Weights of a small transformer language model: 15 heads of 32 (3 for keys and values), normalized queries and keys.
MLP neurons of a small language model. Each row is named by its layer, matrix (gate and up: input weights) and neuron, and shows model dimensions 112-239. Each number is 128 + 32 x the weight over its row's rms, rounded and kept within 0 to 255. A neuron's up and down rows have the sign that makes its largest values positive.
After each neuron's rows, "fires in" lists the words (lower case) most often at its 100 highest values on Wikipedia text that the model never trained on. A number after a token or word is its count.

L2.gate47 [142 126 151 175 159 123 138  73 133 121 117 107  85 166 144 143 131 130 104 119 149  83 110  95 155 179 147  87  86  70 126 100 128 124 111 127 150 115 149 160 143 106 157 104 128 201 140 129  67 126 173 182 160 159 127 192  61 116 175 108 145 113 157 171 170 150 146 168 164 106 146 142 143 169 106 146 156 135 141 136 109 205 111 131 104 116  89 149 131 133 122 146 118 157 127 131 182 149 129  98 119 110 161  97 155 149 194 130 145 132 125 174 142 134  83  76 173 189 127  86 189 147 104 106 131  99 151 115]
L2.up47 [117 106 106 112 105 139 158 107 132 182 164 120 130 135 151 111 138 146 183  33 129  93 119  97 184 106 144 112 168 149 125 198 136 130 163 131 160 135 107  93 104  82 111 118 103 112 132 173  73  68 141 157 119 142 135 127 103 172 109 164 135 143  59 115 127 160 127 114 124 148 122 136 105 125 101 147 136  98 148 143 103 188 145 119  81 124  79 102 188 120 157 111 139 132 101 178 191 119 182 119 130 164 206  90 181 139 142  69 168 160 141  73 216 149 117  87 175 145 139 147 195 161 154 123 117 128 141  75]
fires in: "school" 19, "college" 16, "university" 11, "museum" 10, "center" 10

L7.gate350 [104 134 138 186 161 149 125 139 171 118  71 140 194 143  97 176 127 158 118 141 130 117 150 143 113 136 140 123 122 208 146 151 153 200 113 128 142 171 125 134 128 169 117  80  93  91 130 141  42 120 121 104 115 142 112 101 120 149 121 116  86 166 120  98 123  96 148  79 126  78 148  88 105 159 136  87  91 156 107 160 155 197 190 152 149 131 102 147 157 118 130 193 139 101 127 133  28 140 105 104 106 103 112 120 123 157 173 169 110 152 180 114  97  82 151 144 123 106 138 145 169 104 110 189 170  92 174  76]
L7.up350 [125 169 134 117 144  98 102  86  88 119 150 104 152 141 127 134 121 142 204 136 137 109 149 143 186 184 144  86 121  57 108 121 182 159 120 141 130 177 118  71 125 141 116 100  96  82 100  95 106 105 125  97  92 135 122 199 145 206 167 129 107 150  85  89 119  55  82 128  95 174 143 142  98 141  90 134 154 119  27 165 138  91 107 102  75 147 152 127  97 142 100 117 165  84 111 176 106 125 148  81 146 179 102  99 139 160 118 152  20 111 171 128 155 162 110 130 112 148  75 160 152 124  79 112 207 179 115 123]
fires in: "of" 22, "the" 15, "as" 13, "appointed" 9, "elected" 6, "for" 6

L6.gate286 [ 92  85 133 120  88 108 108 119 156  96 147  71 175 135 155 109 142 109 183 149 169 100 141 137 140 122  98  83 141 133 136  88 121  81 134  95 178 112 174 110 195 171 146 124  82 117 169  75 116  23 166 147 125 153  79 113 161 107  98 150 114 183  89 139 162  70 117 200 127  96 117  70  85 165 149 132 132 135 147 163 133 155 138 126 121  68 131 118 109 168 110  87 213 118  80  69 153 134  93 138  47 132  93 123 151 180 143 122 135 124  99 125 109 134 133 135 137 118 137  72 169 112 110 187  72 163 121 142]
L6.up286 [121 120 140  95 108  80 184 134  83 133 136 100 218 132 178 106 154 168  94 103  86 120 112 102 143 118 155  92 123 122 131 153 169 128 126 128 106 140 102  91 100 112  66 179 142 141  64 122 188 166 147 172 168 130 132  72 105 159  74  98  86  79 118  94 148 188  91 158 142 107  66 148  82 100 111  52 113 146 127 215  95 145 171  98  74 148 133 137 154 140 162 156 106 157  91 147 101 160 135 137 149 130 158  98 149 127 192 106 139 175 163 172 182 165 103 104 114  83 100 133 128  97 171 101 100 130 124 104]
fires in: "on" 20, "through" 12, "via" 8, "as" 8, "by" 7, "0" 4

L2.gate364 [145 120 108  92  96  86 109 154 187 117 111 102  96 116 124 175 146 174 126 111 100 126 119 179 125 117 135 115  71 112 112 155 144 147 113 107 114 157 130 118  84  96 146  76 113  68 137 124 107 145 180 136 130 136 150 128  82 116 106  65  78 150 187  93 156  88 106 143 120 110 181  51 108 120 101 138 203 160 125 109 167 167  87 122 153 179 116 131  87 103 106 142 157 145  83 140 117 107  97  79  95  97 124 153 103 115 132 206 128 114  77 136 135 116 143 145 113 127  96 120 101 113 146 111 164 108  87 110]
L2.up364 [ 67 118 169 177  81  80 124 150 160 163  14 149 129 106 151 153 113 120 188 151 101 120 148 186 146 105  94 179  81 151 101 152 144 147 146  67 121 144  98 113  98 115 137  68 121  53 141 168 170 103 138 127 169 101 127 116 158 102 107  90 131 131 134 136 131 107 176 118 179 106 153  68 135 154  92 153 127 118 151 125 135 188  79 158 128 138 181 114 133  95 171 110 163 122 121 131 117 107  62  75  85 119  90 151 181 183  82 165 160 161  99  55 153  68 104  88 103 128 142  89  53 172 104 146 148  96 110  90]
fires in: "williams" 15, "smith" 9, "adams" 9, "johnson" 7, "harris" 6, "marshall" 5

L5.gate429 [116 116 114  96  79 133 115 150 150 102 119 124 117 136 143 115  83 134  62 135  51 134 145 146 117 107 113 146 106 145 136 161 136 103  98 121 146 135 107 177 130 148 160  62 134 144 110 117 152 175 111 192 130 171  50  96 177 112 122 142  99 136 100 144 102 115 122 143 149 138 120 121 130 142 133 147 117 100 137 135 140 139 177  66 125 119 173 104 160 115  75 128 171 123 105 175 111  60 114 187 124  94 199 139 117 111 179 141 162  96 130 116 125 148 114  92 105 183 105 153 140 127  79 157 108 151 134 143]
L5.up429 [144 110 117  87 135 140 115  85 108 158 167  69 133  96 108 124 107  86  64 151 149 154 170 147 131 147  85 194 157 126  70 197  54 103  52 173 155 123 133 141 114  98 163 101 117 118 107  89 150 145 102 143 138 121 102 132 152 169 153 155 107 141 141  87  80 140 148 153 201 174  78 151 156 164 157 207  64 104 159  78 108 108 195  62 126 117 159  74 157 133 154 160 137  50 145 172 104 114  95 181 124  67 117 124 108  98 141 111 105 131 144 142 108 102 136 147 166 105 158 131  63 150  94 102 130 160 105 180]
fires in: "this" 46, "a" 14, "the" 13, "it" 8, "democratic" 5

L7.gate239 [132 122 132 107 189 121 138  91 133 117 106 172 137 147 119 141 179  88 102 104 117 107 120 127 120 118 184 129 156 147  53 124 103 176 145 157 146 184 202 140  84 139 141 151 124 126 125 144 141 126  49 154 138 167 147 120 124 135 132 117  71  91 128 114  97 161 114 158 163 146 119 114 121 139 117 149 141 137 106  83 139 110 174  94  78 175 160 153 140 118  80 156 142 121 102 184  98  98  72 121 125 131 168 117 178  68 141 115 158 163 112 185  67 110 129 108 120 105 172  77  71  60  66 132 108 139 144 149]
L7.up239 [173 154 103 101 160 117 132 120 103 168 158 113  83 145 138 103 103  98 169 115  87 135 165 142 185 109 100 158 141 120 106  80 105 126 115 125 115  87 147 141 153 143 139 198 122  98 150  62 135 156  97 163 120 142  82 118 119 140 132 187 123 115 132  96  62 174  92 116 138 133 141 190  78  78 123 178 146 121 157 120 226 124  71 162 108 149 141 106  97  99 146 140  84  86 145 123 156 149 124 121 106 100 126 175 158 126 144 176 162 116  86 122 102  99 134 130 130 144 121 112  94 105  94 207  67  98 131 105]
fires in: "the" 34, "a" 5, "little" 4, "it" 4, "s" 4, "mcdill" 4

L6.gate257 [107 132 125  93  86 112 131  26  90  88 121 179  93 137 117 124  76 132 106 129 154 148 125 115 111  66  94 143  62 111 110 168 108 140 190  98 154 152 140 119 121 147 167 160 119 137 156 102 107 166 171  32  88 157 148 142 174 122 115 122  61 121  98 132 135 127  91 171 153  65 142  95 178 139 154 104 155 154 129 135  84 181 112 164 157 136 169 133 109 127  88 153 172 138  58 116 116 125 141 115 171 105 159 139  54 165  74 170 113 189 145 170  67 163 138 110 131 201 137  98 199 130 101 159 145 178 117 149]
L6.up257 [104 144 128 114 101  87 124  90  87 137 131 117  62 134 145 142  94 131 160 147  77 180 126 170  89 111  79 174 100 170 129 157 141 107 156 172  89 126 118 139  63  81 113 160  91 103 120 112  85 181 183  71 109 122 133 162 140 133 112 125  71 122 103 107 158 162 117 211 116 116 145 163 178 166 134 139 127 141 139  80 154 154 164 114 145 145 139 113 144  58 125 134 163 119 127 191 143 141 130  97 141 102 105 120  80 143  99 106  94 150 158 121 141 138 124 139 164 215  86 118 130 197 131 123 142 178 126 137]
fires in: "the" 51, "in" 8, "a" 4, "more" 4

L4.gate267 [102 105 143 154 133 118 145 102  87  85 122 125 142 169 116  74 211  99  48 151 127 171 135 189 114 124 136 152 180 123 121 166 137  43  91 134 146 127 140 138 112 146 172 136 127 143 133 163  95 107  89 125 116 131 107 116 129 180 113 154 155 153 112 199  99 121 150  95 100  74 139  86 115 151 122 134 191 107 120 127 123 164 138 131 159 133 105 143 125 136 144  79 110 109 118 179  90  87 147 118 173 101 129 119 160 166 156  55 128 142 185  97  84  90  84  76 138 100 102 129 199 120 135 115  95 107  78 158]
L4.up267 [136 156 117 138  94  97 119 159 131 153 113 172 144 166  88 136 158 138  96  79 140  97 158 121 109 103 195  85 138 114 136 120  92  71 163 133 130  82 145 168 115 109 135 126 116 153 157 110  92 115 168 171 115 165 110 136 177 123 116 196 102 130 124 143 119 120 117 109 142  57 138 109 138 127 119 180 153 124  88  82 165  73 128  88  74 100  98 119 168 134 120 165 105 135  60 142 160 160 136 134 169  83 139 124 136 179 151  85  99 196 102 106 133 103 147 102 124 152 134  69 158 138 129 122 105 103 123 150]
fires in: "had" 28, "have" 19, "has" 15, "having" 13, "getting" 4, "get" 4

L6.gate305 [106 122  69 106 135 132 104 139 119 155  73 247 149  99 168 133 114 105 122 158 101  85 140 141 155 151 142  69 117 129  92 173 177 198 113 119 106 103  77  95 214 132  89 123  90  81 163  87 121 179  86  79  70 162 152  76 112 105 134 125 113  95 145 109 143 121  76 139 129  95 170 167 134 101 154  96  94 110 136 144 103 119 146 170 174 115 134 169 113 177 111 103 116  98 111 168 150 195 186 129 157 162 174 120 119 201 123 143 105 123 158  89 112 181 125 110 103 159 146 111 135 134  87 101 119  81 108 108]
L6.up305 [119  98 150 143 136 114 149 128 120 137 141 119 126 166 232 149 111 116  79 115 172 114  65 166 144 155 156 131 134 178 160 134 127 141 143 103 168  51  97  74 194 116 171 116 118 146 131 178  77 113 131 106  60 129  99 184  82 122 128 152  77  75 105 121  85 122  80  85 109 103 138  98  63 102  69 107 112 129 111 125 110 129 146 112 123 120 119 168  70 125 127  77 134 149 110 116 123 155 114 109 132 129 142 142 148 111 140 128  59  77 137 118  40 132  60 110 151 107 145 124 200  77 132 123 150 124 114 111]
fires in: "led" 16, "more" 15, "bacteriologist" 12, "anomia" 5, "less" 4

L6.gate17 [135 146 114  94  71 117 131 156 105 160  95 173 104  52 143 112 174 121 173 155  76 154 127 186 118 105 112 151 167  98 150 117 112 129 176 127  62 164 119 171 164 121 127 154 124  91 178 142 157 185 142  61 169  89 202 133 118  76 196 140 129 157  92  99 171 107 104 149 167 135  69 151 158 164  99 128 128  74 118 144 110  85 105 173 119 163 109 109 142 131 112 100 173  81 132 181 178 145 151 158 144 178 141  95 157 154 125 140  90 139 173 105 130 133 123 163 139 139 126 100 148 120 102 130 173 126 116 153]
L6.up17 [ 49 177 151  99 184  96 131 120 119 144 162 130 146 146 115 114  56  99 118 119 138 138  62 102  81 129  96  69 148 132 153 143 112  88 116  73  97 112 164  50 155 130 100  79 108  85  99 112 146 148 131 111 115 128 130 125 160 123 110  34 152  74 122 100  91 151 108 136 144 132 121 103 102 121 216  94  73 132 146 157 128  85 135 145  79 136 115 178 135 147 106 160 130 121 131 101 147 166 132 134 157 175 135 112 152 143 114 185  72 136 155 212 107 154 118 123 127 158 191  82 175 113  97  57 144 149 147 139]
fires in: "as" 30, "which" 9, "part" 8, "much" 7, "even" 5

L7.gate131 [142 140 114 140 145 122 124 111 141  83 171  99 171  97 147 122 179 145 159 141  40 141 130 116  85  88 131 124 148 139 156 125 127 117  62  68 110 141 116 100 179 163 132 107 216 119 123  81 172 153 143 130 147 156  89  77 158  92 103 138 114 129  79 119 113  75 126 130 141 140 156 113 132 128 109 100 170 145 202 119 157 125 163 151 136 124 163 101 183 124 158 136 136 182 106  79 119 144 115 190 103 176 154  78 145 196 168 152  75 120 165 127 159 126  92 158 137 112 130 124 158  64 153  90 140  88 108  85]
L7.up131 [157 173 177  92 115 101 175  93 157 155 130 155 123  87 176 117 144 159 213 124 165 133 191  99 101 191 213  99 100 131 133 128 142 121 129 185 155  66 107 113 126 148  48 143 165 105 179 118 102 124 185  73 126  66 135 189  74 165 121  97 140 152 142 135 157  96  98 114 106  52 129  72  58 178 112  99 118 128  59 155 130 117 180 134 124 128 108 103 164  77 152 151 122  88 126 113 153 125 158 111 190 104 118  84 139 110 128 112 118 162 137 146 125 121  64  97 101 178  75 133 168 199 120 127 117 133  56 142]
fires in: "in" 39, "of" 14, "at" 7, "montenegro" 5, "relegation" 4, "for" 4

L7.gate472 [152 148  95 108  68 148 114 192 100 103 140 133 156 150 110 147 146 108 106 135  81 106 135 152  92 100 111 115 154 117 107 106 144 169  86  73  77 127  89 143 124 153  73 125 140  91 146 129 180 130 139 121 194 185 181 110 146 110 104 125 188 175  66 125 131 162 108 114 107  83 124 118 155 116 117 144 159 122 106 173 167 190 106 149 122 102 187 160 171 111 140 166 132 152 130 136  47  88  90 105 111 167 162 116  85 149 153 150 184 142 195 120 153 189 140 126 120 127 113 131 180 105  96 120 121 157  79  89]
L7.up472 [ 98  97  69 182 132 100 109 108 155  95 129 221  85 157 112  94  79  84 115 127 192 114 152  93  98 146 161 189  97 145 126 134  82 140  68 102 160 203  55 126  91 117 128 110 138 163 188  96 140 121  68  80 106 144 120 146 144 137 173  81 144 110 133 135  94 148 124 124 196 127 102 183 188 170  70 118 121 129  88 159 102 171 119 123 108 107 160  90  65 108 159 100 142 139 137  97 118 131 101  93 110 139  78  85 170  94 119 111 175 110  98 106 134  86 125 171 137  97 129 105 118  48  36 100 156  94 140 137]
fires in: "and" 49, "to" 35, "later" 4

L7.gate78 [138 157 163 151 174 152 143 124 143 103 138  52  90 144  95 177  96 153 141 165  74 139 113 164 141 142 160 149 168 108 144 100 174 188 127 142 142 162 129 115 141 141 123 168 100  96 170 154 123 112  52 135 163 171 153  70 166 147 115 124 138 153 141 132  91 131 157 132 137  93 138 136 163 108  97 115 160 117 119 111 116 140 111 138 137 106 144 143  49 142  47 107 140 223  83  94 105  69 130 205  73 129 146 113 179  99 149 151 116 100 184  79  74 104 174 153 138 140 126 103 170 121 133 119 207 100 103 150]
L7.up78 [110 116 141 161 141 189 131 170 160 122 181 141 100  95 147 143 127 144 113 161  84 164 156 111 125 121 144 137 109 122 160 158 158  86 141 145 184 109 142  89 150 100 179 154 144 123 126  94 146 129 103 147 133 103 150 114 111 147 133 127 120 145 144  94 178 131 140 145 114  98  77 194 177  94 129  95 141  70  94 121 119  63 119  47 144 103 128 142 155 185  94  95 126 182 149 101 166 121  98 169 129 109  74 149 158 138 165 126 159 129 126 103 131 163 128 187 156 115 113 118 168 163 153  57 116 131  84 111]
fires in: "s" 13, "i" 12, "you" 9, "they" 7, "we" 6, "m" 5

L7.gate156 [176 204 120 116 119 175 123 115 126 156  37 104 131 122 131 119  79 156 168 118 120  86 137  95 118 128 140 152 140 193 107 177 129 197 123 108 168 147 170 111 142 150 121  98  92 118 124 109 145 129 105  68 150 175 168 128 104 138  71 127 163 125 105  91 151 145  63 114  53  98 158 151 169 106 118 110 153 143 101 203  91 141 129 172  82 155 137 116 123 118 135  95 159 146 113 127 149  79 132 137 150 138 187 145 140  91 128 114 183 140 125 137 102 127 133 121  61 161 157 138 169 144 157 137 165 179 153 128]
L7.up156 [129 108  53 128 183 114 135 100  70 109 151 172  80 168  89  93 163  98 128 163 182 108 144 138 168 142 161  61  89 152 159 129 131  96  95 112 100 190 122 115 118 120  93 111 143 124  78  78  88 167 149 126 114 164 129  85 113 161 177  60  99 118 112 132 120 170 122 132  87 143 140 187 131 121 126 129 155 107 131  87 155 118 108 135  93 160 124 114 127 167 130 135  90 101 107 132 103 111  81 115 150 131 154 102 111  86 105 188 119 110 118 144 132 126 107 140 162  98 154 113 137 115 151 163 153 140  53 112]
fires in: "to" 39, "can" 18, "would" 15, "not" 8

L5.gate473 [191 158 161 190 150 161 124 149  98  78 149 147 126 185 180 155 108 180 129 159  88 133 191 150 158 127 133 109 157 159 140  76 139 122 201 102  90 136 153 109 154 105 177 159 113 186 145  94 108 110 115 161 122 159 164  78  89 138 188 165 134 125 129 138 115 137 120 162 164 103 165 136 135 101  63 123 183  68  96 102 113 170 114 129 165  99 136 157 126  84  91 101 144 161  54 169  80  80 103 156 106 165 102 108 137 121  89 131  90  94 114  99  87 125 139  52 167 132 139 133 173 127  87 149  97 121 120 133]
L5.up473 [110 179 163 117 158 125 130 187 120 115 123 127 139 123 140 114 173 146 101 169 161 118 144 150 222 124  78 104 129  96 123 142 127 171 144 155 203 111 186 174  88  98  76 169 101  86 116 148 107 157 143 121 141 153 190 114 144 169 109 105 115 150 152 153  93 138  80 129  89  89  95 102 139  45  96 126 187 127 101  98 172 131 119 110 157 132 148 178  93  85  92 156 119 148 140 176  82  83 118 130 116 161 122 148  74 108 170  87 160 103 127  82 141 174 149  98  91 147 113 132 168 123 153 146 130  64  42 144]
fires in: "they" 19, "i" 15, "you" 13, "women" 13, "we" 7, "she" 7

L4.gate220 [155 161 108 170 125 137 126 136 121  54 111 145 160  92  67 126 178 113 116  99  62 111 157 117  86 128  80  83 125 150 139 124 112 181 150  93 128  94 105 142 118 126 144  91 164 128 151 144 211 106 192  92  86 100 125 106 172 160 112  96 140 128 162  91 129 173 109 145 174 108  62 151 169 103 132 102 147 107 135  75 192 131 137  81 102 116 135 126 146 171 196 142 137  93 168 126  18 171 116 111 105 141  60 102 174 189 174  85 139 151 141 132 132 110 129 150 147 176 126  89 126  63 124 144 119 131 131  84]
L4.up220 [123 109 178  84 174 199 138 103  93 116 107 134 234 179 112 123 133 148 192  91  79 109 113 120 108 130 163  75 125  80 108 101  93 144  88 133 120 103 152 107  99 138 105 148 120 174 131 140  94  61 146 138  70  90  85 157 110 159  80 141 159 111 142 116 119 124 146 124 148  89 150 156 137 136 115 192 158 113 123 155 133  61 148 114 114 111  99 172  91 139  88  99 142 215 135  98 141 142  77 140 155 106  99  74 136 170 136 170 153 171 108 109 129 109 121 114 139 189  86  98  96  94  86 143 137 115 117 106]
fires in: "states" 21, "china" 18, "korea" 6, "austria" 4, "japan" 4

L2.gate377 [ 86 166 146 129 101 112 152 109 131  97 165 167 109 123  97  80 152 127 115 189 113  97 139 149  98 117 133 157 109 125 100  94 132  86 148 146 133 110 204 149 124 172 131 154 151 178 139 146 149  36 145 181  96 201 155 161 110  79  52  58 135 113 115 184 111 126 158 141 145 161  94 121 132  91  48 123 131 177 122 168 179 137 136  97 125 115 106 144  74 132 119 117  74 113  46 176 175 173 162 169  99 160 171  91 128 114 123 116  77 149 120 144 130  60 145 132 141 120 106 193 134 154  27 115 180 139  78 158]
L2.up377 [118 138 166 178  91 147 133 124 123 154 141 173 168 127 119 167 121  86 131 173 132 130  85 107 132 148  94 133  99 139 103  86 187 135 130 165 113 117 148 115  91 122  50 196 118 125 171  92 141  56 113  84 106 138 189 150 102 133 157  93 146 130 116 206 119 126 134 171 123 149 115 146 167 193 113 138  71 166  87 126  92 183 167 126 155 113 124 138 151 196  93  76 121 196 152  74 102 137 150 160  99  54 138 126  93 170 188 107 115 149 143 158 112 125 147 133 141  95 126 164 172 124 131 158 141 143 137 140]
fires in: "al" 54

L7.gate21 [172 129 160 140  78 117 120 115 164 164 159 137 113 157  98 170 162 166 114 129  87  98  82 116  68 130 157  99  94 116 134 149 121 138 176 135  93 153 165 139 129 173 116  69 129 160 160 153 128 126 114 110 130 228 158 138 117 157 137 173  61 129  91 142 120 162 203 141 157  92  77 143 127 196 138  98 196 132 136 121 151 147 103 167  76 135 173 180 152 120 102 102 145  77  86 146 110  97  75 181 103  98 165 124 120 171 139  96 131  54 159 130 129 118 170 125 111  70 166  95 220 105 135 163 139 147  92 100]
L7.up21 [150 112 231  94 150 144 115 140 115 132 120 117  93 137 161 203 182 121 121 116 195 144 114 133 195 135 111 114 153  86  87 111 133 132  68  95  64 126 110 105 177 142 122  79 136 198 124 122  98  48  85 152 131 167 170 192 142 139 128 196 140 132 181  95 138 156 127 163 141 192 110 123 216 149 141 115 153 110 169 113 112 191 145 144 159  73 200 100  82 142 193  90 154 129 111 113  77 142 105 124 139 154 152  82 165 121  86 135 162 100 145 138 177 102 132 135 108 115 143 141 180 124 143 114 144 122 104 156]
fires in: "his" 33, "her" 13, "university" 13, "their" 7, "its" 4, "home" 4

L7.gate373 [110  78  98  39  66 127 139 138 103 137 150 148 143 205 145 162 172  97 137 132 150 146  94 115 137 132 137 150 144 118 125 132  59 120 122 154 113 136 117 122 139 116 107 114 175 127 122 133 214  99 178 118 169 102 168  87  94  87 122 133 153 142 101 145 165 146  72 118 115 120 174 138 138 184  98 124 104 109  53 168 117 107  59  83 122  98 157 161 157 139 100 188 168 180 103  92 103 134 178 139 151 128  92  61  89 134 194 122 183 110 151 137 118 159 156 123 138 162 159 156 178 118 114 121 121 143 101  92]
L7.up373 [117  66 153 106 159 129 146 206 110 101 151  69 158 145  95 126 114  60 104 124 100  88 149 157 177 140 131 134  92  99 167 137 109 157 135 109 144 129 118 135 163  89  77 140 141 193 187 125 144 163  96 111 121 112 158  99 132 102 123 172 138 153  97  91 214 132 124  90 136 130  76 138 111 159 133  82 118  76 106 107 131 134  86 161 114 165 130  99 164 145 131 136 109 175 134  89 193 125 117  81 170 133 133 178 155  77  77 168  86  95 127 144  73 134 154 137 140 107  38 129 142  83 103 120 156 148 114 172]
fires in: "as" 57, "or" 10, "than" 7, "title" 4, "and" 4

L2.gate187 [145  65  99 161  98 139 146 121 126 130 167 100 182  86 114  73 171 143 152  96 107 132 130 112 139 111 144  98 137 120 107 125  87 157 113 123  76  96 179 166 116 120 130 175 138 105  80 158 134  98 177 196 140 122 173 177 121 155 118 129 170 125  82 129 125  89 174  52 105  57 164 123 186 138 112 144 235 123  89  91 159 142  94 152 142 169 103 180 132 125  96 134 122 150 114 116  93 115  66 146 125 135 111  66 152 135 145 103 167 102  92 134 127  89 159 147 134 158  91 152 166 106 136 149 131  93 148 120]
L2.up187 [171  99 137 150 114 123 148  82  88 140 141  51 185 143 127  88 159 160 166 137 126 151 152 162 153 128  81 118 164  83 122  48 124 174 112 114  91  93 169 165  84 139 149 172  86  62  85  78 181  97 146 146 215 121 168 133 175 237 135 112 167 128  94 145 159 122 136 131 167  38 128 122 154 107 100 147 225 146 143 112 173 112 141  97 130 169 126 111 182 116 124 109 131 156 111 113 107 130 133 159  76  47 118  84 145 132 124  74 173  91  86 129 118 128 124 124 138 146  95 106 169  97 137 158 120  95  99  81]
fires in: "china" 20, "europe" 8, "australia" 7, "austria" 7, "britain" 5, "france" 5

L7.gate377 [125 100 112 148 186 123 102 152  92 142 123 106 172 166 112 150 153 164 122 165 137 141  98 135 175 156 150  97 127  96 103  92 148 164 168 116 162 149 161 153 174 172 142  84 166 151 144 100 133 174  53  89 151 164 119 147 100 120 135 123 132 149  81 127  61 194 154 122 136 109 147  84  91 191 150 115 129  94 120 140 157 144 153 175 131  61 188 148  93 158 124 112 198 141  91 123  60 125 100 155  89 144 140 166  81 140 106 178 141 102 144 111 159 118 123 122 130 154 156 148 132  92 118 145  90 100 169 160]
L7.up377 [182 123  59 152 182 181 129  90  54 118 145 150 162  88 151  92 195 110 101 152 184 111 138 112 147 168 157 126 152 100  96 164 140 134 121 150 146 129 103  84 133 117 165 123 110 141 118 141 122 148  61 108 167 142 142  77 120 100  72 137 128 157 184  96 145 146 131 154 141 156 138 126 143 160 152 135  96 168 172 109 117 106 102 146 182 137 121 140 151 177 135 179 113 105 108 127 118 146  92 206 170  83 135 174 138 111  98 121 149  14 195  78  96 130 139  71 100  45 208 120 152 101 172 119 142 134 147 120]
fires in: "his" 24, "their" 10, "its" 9, "when" 7

L4.gate131 [138  93 150 139 141  70 152 158 107 133 119 157 130  85  98 158 125  90 129 167 128  93 138 170 163 189 107  85 143 137 111  87 136 155 185 175 153 107 131 105  81 115 155 119 114 115  97 162 123  77  98 143 113 141 102  86 177  59  75  77  87 149 101 133 169 150 156 144 191 111 120  99 158 119  71 134 140 180  81 104 156 147 115  80 135 114 131 105 116 102  83  97 121  89 116 126 177 117  83 131 123 104 152 138  96 118 162 116 147 177 128  97 145  87 191 113 132  92 119 122 118 132  95 153 158 116 144  96]
L4.up131 [154 104 129  90 170  83 121 128  98 107 154 198 140 134  82 100 158 107 111 142 109 113 183 119 165 159 135 125 164 119 162 169 168 189 102 184 151 149  98 136 108 107 140  95  80  96 103 102 133 108 104 163  82 138  99 130 165  73  55 128 134 180 109 136 129 113 151 157 159 120 168 119 137 117 104 166 173 165  94  97 169 120 141  79 145  95 151 154 142 115 121 164 165 105 163 133  98  89 131 121 194  75 163 131 105 159 191 132 125 167 150 138 198 126 164 148 128  76  84 161 138 189  84 125 139 140  77 125]
fires in: "al" 53, "mcallister" 4

L4.gate174 [ 98  71 101 101 173  88 139  92  71  93 147 122 160  63 146  70 190 129 134 147 122 120 147  87 154 107 128  81 140 106  75 110  98 141 116  99 114 162 187 106 104 144  94 128 152 147 101  25 122 138  96 136 117  92 109 112 124 191  64 169  96 109 169 168  64 140  97 142  86  79  95 129 119 189 127 108 114 119 138 157 123 160 153 101  82 106 120  82 172 150 102 127 136 181 171  76 114 124 120 131 154  94  63 166 149 111 188 103 151 183 179 117  88  83 103 135  95 155 110 107 141  93 132 133 120 172 108  88]
L4.up174 [155 114 148 180 171 105 128 119 131 104 120  97  99 127 123 155 140 121 150 124 202  78 150 162  73 170 139 100 160 117 152 173 170 145 123 124 116 136 177 120 113 136 141 149 138  67 177  92 100 153 122  89 122 166 114 129 122 125 131 143 161 199 147  95 135 155 128 139 121 141 114 120 156 123 146 149 159 163 121 111  61 147 137 207 188 105 198 153 110 133 104 131 148 124 139 114 158  91  98 104 156 130 116 153 118 162 151 176 115  74 132  61 104 135 127  96 125 137 113  54 177 122 127 166  46 165 177 142]
fires in: "have" 42, "had" 26, "has" 18, "having" 6

L7.gate2 [131 126  67 131 120 133 103 133 130 127 140 124 166 144 165 120  76 168 162 112  22 159  83 151 162 138 100  94 142 134 111 145 177 130 140  83 130 145 175 149 162 114 103 115  96 108  73  94 139 111 129 194 140 170  87  70  97 160  89 201 177 114  92 156 108 127 122 120  78 115 141 122 113 109 132 132  92 118 140 117 147 108 116 170 143 156 113 129 163 127 127 123 158 171 133  92 192 127 131 177  64 159 138  90 171 138 140 150 133  74 141 179  94 162  95 105 127 143 186  65 127  99 105  88 164 109  99 111]
L7.up2 [139 189 115  85 146 131 144 141 148 127  82 162 127 138 136 116 120 132  93 119  79  93 160 130 154 119 137 196 144 185  95 117  73 100 108  89  80 118 142 170 107  94 131 132 119  69  94  97 178 178 118 188 122 117 126 136 122 142  92 123 151 119 146  98 131 105  72 127 158 145 119 167 132  61 101  92 141 114  97  99 157 129 187 100  97 144 152 108 214 117 126 123 136 144 116  83 209  87  79  54 195 178 196  58 178 124 112 126 134 153 129  42 141  97 158 129  96 164 103 134 103 121  98 179 128 116 118  87]
fires in: "as" 61, "with" 17, "in" 5, "for" 4, "between" 4

L5.gate487 [ 84 151 161 137 118 153 106 101 113  89 130 113 140 149 138 176 141 183 182 131 159 136 200 131 120 179 130  78 173 132 172 197 112 123 163 114 178 125 125 136 152 130 129  79  98 117 141 142 129  78 124 139 143 138 111  44 124 138  79 110 108 104  97 161 109 126  59 151  71 103 141 129 156  89 102 102 143 100 109 153 126 140 145 147 117 123 168 139  83 115  83 165 125 145  61 103 100  80 109 153 150 132 152  97  64 132 158 118  79 103 149 146 169 144 187 114  68 144 107 117 115  99 130 146 133 135  76  79]
L5.up487 [115 137 117 140 175 146 131  55 138 130  87 112 133 160 149 164 101 116  93  93 175 209 131 112 126  86 139 111 163  98 146 111  61 148 149  51 156 175  85 156 108 120 142 111 102 142 181 139 123  79  96 164 153  97  97  97  90 191 124 187 125  76 162 143 153 116  56 102 128 132 111 140 107  56 151  91 140 141 145  94 104 123  88 110 167 113 102 163  93  73 145 157 130 133 168 165  96  95 117 134 168  88 128 115  93 139 112 139  93 162 112  93 144  76 154 169 127 111 178 110 117  46 136 150 142 147  60 153]
fires in: "its" 40, "an" 13, "s" 11, "their" 10, "a" 8, "her" 5